From a checkpoint of a small transformer trained on Wikipedia.
Architecture: rotary positions, no biases in attention or MLP, untied embeddings, normalized queries and keys.
Training: a variant of Adam for these matrices, 281M tokens.
MLP neurons of a small language model. Each row is named by its layer, matrix (gate and up: input weights) and neuron, and shows model dimensions 0-63. Each number is 128 + 32 x the weight over its row's rms, rounded and kept within 0 to 255. A neuron's up and down rows have the sign that makes its largest values positive.
After each neuron's rows, "fires in" lists the words (lower case) most often at its 100 highest values on Wikipedia text that the model never trained on. A number after a token or word is its count.

L8.gate6 [131 152 107 104 122 164 113 178 104 118 177 115 130 185 104 120 161 142  66  89 113 115 125  99 139 110 125 147 108 167 126 199 119 128 132 156 154 151  57 121  69 123 121 107 160 137 199 116 104  78 127 148 147 122  70 105 104 140 119 178 129  64  57 176]
L8.up6 [123 199 140 153 166 173  92  94 179 128 122 147 159 154  98 152  80 147  96 139  84 109 158 191 109 208 141  76 142 144 130 173  62 144 106 172 142 158  94 124  73 191 140 155 152 167 145 166 130  61 178 130 114 165  77  96 133 122 132  59 180  52 105  87]
fires in: "the" 22, "out" 10, "of" 10, "file" 5, "closed" 4, "company" 4

L9.gate486 [149 195  98 144 181 119 139 107 150  94 146 122 104  91  69 120 112 105 122 184 156 152 126  88 135 136 120 167 137 176 106 100 208  77 149 126 131 134 128 131 106 157 141 136 104 114 158 190 141 139 107 161 162 118  89 131 112  93  87 140 126 119 176 155]
L9.up486 [120 138 187 216 114 107 199 110 114 106 138 116 132 104 165 118 133  97 165  54 131 151 119 130  72 129 135 171  94 108  58 137 138 143 137 166 151 139 128 116 134 126  87 127 174 194 126  96 109  75 107 132 112 143 127 102 142 141 170 155 197 118 177  97]
fires in: "which" 32, "that" 18, "who" 14, "will" 10, "it" 6, "would" 6

L9.gate118 [119 157 116 139 164 123 119 161 130 162 100  98 150 116 154 108 171 116 157 113  65 121 131 195  81 126 168 153 126 111 136 126 110 114 124 184 101 144 140 127 196 103  82 148 148 153 185 177  80 110 172 149 119 120 171 110 121 126 119 152 128 112 138 120]
L9.up118 [107 138 122 110 102  76 164 101  91 104 148 170 118 178  97 112  63 114 142  99 112  92 106 140 108 119 182 166  58 119 124 154 165 143 171 146  85 137 125 108 138 154 173 169 142  55  83  82 148 101  63  79 137 123 155 133 129 118 103  86 132 167 146  79]
fires in: "as" 69, "just" 5

L3.gate295 [ 67 138 129 128 113 117 151 100 119 131  85 149 124 128  80 124 155 163 149 169 169 123 149 121 122 110  90 138 103 126 104  99 137  59 145 168 165 170 168 115 105 141 131 163 167 124 174 137 104 139 111 208 181 187 165  91 135 165 117 114  97  84 140 160]
L3.up295 [ 94  53 158 136 130 132 109 116 159 180 127 142 128 154 149 122 117 150 170  53 131  60 174 131 110 167 167 183 132 102  94 193 187  83 113 140 120 107  82 174  72 106 170 187 147 146 125 190 114  87 145 130 110 118  94 119 101  82 143 180 119 116 152  80]
fires in: "she" 29, "who" 18, "which" 16, "that" 15, "what" 6, "beijing" 5

L8.gate77 [ 94 116  89 133  80  91 179  63 176 149 131  82 108 132 148  84 152 106 150 148  58 144 137 150  93 130 117 189 139 146 151  97 157  88 182 192  74 156 115 103  99 103 176  78 171 118  95 133  88 147 171 154 135 161 130 110 118 151 146 114 150 113 174 136]
L8.up77 [172  95  77 145  97 108 171  78 114 167  53 157 144 168 113 185  98 124 111 131 109 125 117 156 116 120 151 156 171  69 147  94 152 104 102  98 115 181 132 141 109 119 122 171 101 149 117 146 140 111 106 187 103 171  76  73 152 130  47 144 103 132 147 134]
fires in: "of" 28, "between" 26, "over" 8, "first" 6, "top" 4

L5.gate483 [123 102 128 166 115 111 161 140 177 106 129  89 130 125 105 125 100 141 150  99 114 187 158 163  55 141 150  97 120  81 152 119 158 109 169 164 128 159 161 128 128 124 143 107 163 115 194 165 103 110 132 127 114 109 196  75 160 132  72  94 150 123  75  86]
L5.up483 [148 166 156 174  99 111  99  92 183 141 120 164 230 167 131 130 109 116 116 149 227 121 148 108 136  69 125  97 101  78 104 109 184  99 138 136 130 124 131 136 142 114 118 142 145  81 123 102 160 147  89 165  67  82 163 105 194 111 131 151 111  85 109  92]
fires in: "when" 46, "while" 23, "0" 4, "just" 4, "including" 4

L2.gate407 [134 163 119 154 127  84 143 159 184 156 168 129  83 164  61  99 185 111 169 132 109 124 116 102 107 120 169 181 121  96 170 155 115 155 101 143  43  95  97  90 195  75 129 149 109  89 159 159  93 149 144 127 179  88 141 110 101 127 101 139 156 115 136 150]
L2.up407 [ 93 113  97  71 165 168 110 177  82 103 130  70 159 118  85 121 137  89 129  67 111 129  91 118  84 144 135 129 145 134 124  64 148  91 167 188 171 120  47 163 161 179 142 120 143 101 149 113 153 124 168 108 127 122 120 124  65  76 213 158 133 125 122 162]
fires in: "in" 36, "2024" 6, "2014" 5, "2018" 4

L3.gate85 [130 116 111 152  87 112 103 130 120 161  74 129 137 128 116 149 109 140  89 123  70 184 101 115 103 119 143 117 135  98 155  90 113 226 114 117 112 132 128 123  92 164  93 136 109  77 169  90 121 145 132 151 101 104 182 173 138 107 123  52  95 131 157 162]
L3.up85 [101 153 154 188  33 109 161 148 139 124 118 121 112  76 101 146 115 120 114 182 123  52 154 113 158  84 142  99 142 182 126 130 138 117 117 122 115 115 109 124  39 133  89 133 141 140 125 141 148 129 154 101 115 100 115  68 114  65 159 148 131 149  93 108]
fires in: "as" 66, "berlin" 4

L8.gate10 [116 176  81 101 133 203 152 165 126  82 182  81 116 167 109 102  99 130  60 172  85 131 115 140 110  49 103 106 126  94 142 167 154 108 157 102  84 127  86 150 104 105 107 114 113 157 166 103 187 180 114 100 124 167 130  94 116 101 131 117  95 130 137 152]
L8.up10 [122  75 135 108 181  49 112  96 103 123 134 137  96 152 157 124 136 207 130 159 112  68 125 142 174 124 118  88 114 144 121 136 147 184 125  90 119 117 193 115 120  72 111 160 164 161 189  83 103  90  94 138 151 125  80 168 104  93 104 137 188 120 103 115]
fires in: "a" 65, "acquittal" 4

L8.gate336 [151  74  68 138 151 115 148 124 196 166 156  74  95 101  73 147 166 160 151 163  26 145 113 198 117 136 132 117 122 125 120  70 101 100 132 148 110 150 113 176 162 115 106 100  64 107 109 118 103  99  97  94 164 123 185 126 148 117 136 176 147 118  94 152]
L8.up336 [ 98 134 149 112 109 123 136  88  97 118 151  81 159 159 142 149 161 104  52 123 119 167 132 118 127 152 190 135 141 123  94 106 221  88  93 140 124 122 147 117 134  83 115  69 122 165 169  79 134 131 160 131 149 181 151 146 163 127 112 119 129 158 167 128]
fires in: "south" 23, "north" 15, "a" 14, "west" 6, "southern" 6, "northern" 5

L8.gate479 [111 112 115 174 142 112 168 132 149 130 137 114 133 127 114 128 155 124 138 159 109 110 105 203 102 136  83 182  64  82 189 128 128 155 162 174 107 132 140  92 123 134 138 113  76 115 102  81 173 131 173 185 138  66 214 156 129 187  68 161 118 157  98 141]
L8.up479 [157  77 174 136 188 163 174 148 137 188 135  94 145 135 125  48 153 155 174 108 167 136 193  94 112 126 115 142 128 107 116 206 101 132 143 166 151 112 103 128 125 135 145 146 176 192 121 125 136 220  82 123 129 167 136  92  99  95 142  99 163 123  88 129]
fires in: "his" 55, "her" 19, "their" 12, "s" 9

L8.gate164 [ 80  93 151 134  91 150 138  87 124 140 120 138  84 139 166 139 142 140  88  95  79 151  74 108 104 132 113 139 110 120 164 140 145 177 190 189 134 153  75 177  62  72 136 123 126 185 103 177 118 126 182 169 153 161 136 126 148 163  82 175  87  97 154 117]
L8.up164 [159 200 122 107 112 139 106 141 140  90 148 166 158 141 131 106 138 135 110  89 137 106 131 104 117 157 140  68  97 175  81  89 134 115 115 134 136 140 161  74 142 112 106 150 155 128 131 161 157 165 122 175  82 186 154 111 162 147 147 122 130 121 138 143]
fires in: "of" 77, "with" 5, "offered" 4

L2.gate312 [ 85  89  82  29 189 131 167  74 139 136 151 117 168 150  85 103 141 125 145 136  63 189 142 161  74 198 156 106 143 196 146  89  93  91 123 122  99 163 142 139 161 122 131 111  96 152 142 113 122 136 100 147 153 159 138 110 105  90 141 179  93 107 112 165]
L2.up312 [133 125 147 101  98 117 116 121  83 136 109  79 118 159 156 107 128  51  77  56 124 190 153 153 188 155 115 120 135 144  99 140 152 121 109 145 132 205 156 149  90  69 145 104 113 155 115 142 139  82 119  97 116 104 155  83 167 132 131 152 163 104 167 104]
fires in: "new" 40, "north" 7, "south" 5

L9.gate280 [145 169 125 110 123 173  77 158 102 125 183  84 146  93  86 189 140 110 107 133  96 143 153 178 170 115 115 127 138  90 184 166 112  96 168 132  81 123  93 185 201 132 126 144 160 166 139 176 129 128  84 100 144 153  79  99 123 131 106  88 127  94 147  46]
L9.up280 [167 123 106 140 162 176 155 125  92  90 162 104 111  51 109 128 164 150 127 122 212  98 140 100  66  66 145 131 149  98  85 132 167 107  84 111 133 108 167 156 185  75 128 125  70 157 102 123  90 109 150 100 130 167 114 123 150 108  86  83 144 123 124 134]
fires in: "a" 35, "liberal" 8, "professional" 5, "former" 5

L9.gate177 [186 191 125 136  83 116 113 146  97  90 109 118 155 134  81 140 157 142 142 147 105 117 152 151 149 136 137 118  76  76 137  82 179 187 134 144 109 135 165  60 100 169 106  87 108 133 128 155 170 119  93 115  98 125 134  84 156 122 134 122 115 164  72 112]
L9.up177 [130 166 142  71 118 183 134 115 112 162  90  91 154  85  65  52 112 141 108 106 116 139 108  73 112 132 166 116 172 109  86  59 166 212 124 102 159 101 121 145 160 119 161 139 173 107  97 147 120 122 128 130 149 159 148 145  92 132  79 114 128 202  91 127]
fires in: "in" 64, "began" 10, "la" 5

L5.gate202 [ 74 182  85 148 169 137 106 189 139 109 132 129 127 148 133 194 108 150 113 142 110 181 130 107 134 120 161 147 137  53 135 118 170 154  98 194 107 117  62 190 159 114 102 114 145 129 124 119 142 128 123 100 129 184 136 139 152 136 156  87 119 135 154 152]
L5.up202 [111 153 152 221 133 135 131  61 121 146  72 114 124 144 177  53  95 113 115 156  86 118  99 112 150  99 124 135  95  97 174 160 140 178 122 132 120 115 129 144 119 131 130 107 125  94 132 114 131 110 130 175  82 114 189 161 186 100 107  74  95 169 122  95]
fires in: "as" 35, "became" 7, "asha" 5, "assault" 4

L8.gate193 [164 166 109 147 105 132 172 156 144 111 116 178 129 148  57  90 125 130 117  84 169 123 122 155 151  63 139 157 101 113 150 131 126  91 178 119 118 158  89  92  46 163 143  88 113 120  92 116 125 177 166 146 135 141 136 108 149 114 108 187 108 161  70  87]
L8.up193 [144 147 157 170  99 103 143 152  84 150  87 157 109 102 159 118  93 143 134 109 173  93 107  78  97 134 145  89 101 145 134 125 107 109 170 128 126  96 144 105  26  44 119 106 104 175 110 145 156 129 108 135 125 140 174 117 127 125 167 145  82 140  83 165]
fires in: "his" 36, "her" 18, "and" 8, "their" 4

L9.gate18 [126 141 134  73  70 116 130  89  86 144 225 132 111 133  93 153 133  93 171  92 103  95 114 107  96 131 146 111  40 164 174 125 153 130 107  95  94  70 181 117 105 125 120 107 124 161 102 152 129  94 107 132 131  93  93  84 165 169  83 143 141 103 106 111]
L9.up18 [130  88  94 163 107  31  80 137  79 143 154 128 119 201  93 105 151 176 130 123 181  96 129 177 110  90 136 118  75 107 108 167 138 145 109 103 171 114 132  75 126 152 199 135 133 133 118 104 133  84 126 203 141  86 111 121 145 137 103 131 107 120 166  78]
fires in: "he" 13, "was" 12, "it" 10, "is" 7, "are" 4, "declared" 4

L9.gate181 [161 108  87 142 102 120  94  72 147  85 125 168  99 116 113 162 152 164  92 101 112  99 161 128 143 159 166 183 163 152 114 101 119 109  94 225  84 110 107 151 119 106 149 105 140 190  82 131 151 113 199 145 103 166 132 104  86 152  81 152 118 155 169 126]
L9.up181 [ 91  94 105 118 126 139 157 157  76 113 123  95 189 118 118 124 134 165  82 156  99  73 125 158 125 188  94 107 123 198 159 118 199  81 114 121 110 154 177 115 127 127 116  94  74  94 110  99  73 150  92 184 156 144 220 101  95 201 152 126 143 121 107  97]
fires in: "of" 24, "these" 12, "many" 9, "three" 9, "six" 9, "several" 8

L9.gate19 [139 130 141 115 142 142 152 118 171 143 147 120  98 124  89 115 123 147  85 170  86 139  91 100 170 120  99 124  30 134 106 142 212  94 145 123 109 162 165 110 118 130 107 143 110  87 149 126 105  99 142 153 134 127 124  78 139 107  94 159 162 140 123 150]
L9.up19 [170 145 152 188 108 122 107  39 116  72  98 102 115 126 131 141 137 109 152 108 107  92  90 205 137  84  74 151 152 117 136 155 110  95  80  82  84 118 124  84 178 101 113 109 104 154 158 172 154  89 136 125 117 146  65 183  91 131 161 186 145  90 166 136]
fires in: "are" 30, "of" 20, "to" 15, "a" 11, "is" 11, "were" 10

L8.gate105 [127 179  70 189 101 137 143  92 137 178 142  59 121 171 103 117 202 162 195 102 106 158 140 140 116 134 117 151 163 114 166  95  82 149 129 131 132 118 158 120 147 120  51  35 174 129 129 132  91 108 143 134 185 114 158 102 127 159 117 133 107 141 106 119]
L8.up105 [150 166 126 157 145 173 175 121 144 177 135  99 108 131  57 145 167 162  77 117 152  80 124 148 181  86 128 119 141 123 129 116 140 108 159 126 139 111 101  89 190  62 143 127 159  78  98 255 151 163 125 162 105  93 128 112 176 101 197 154 136 129 192 145]
fires in: "is" 16, "in" 14, "through" 7, "from" 7, "with" 6, "was" 5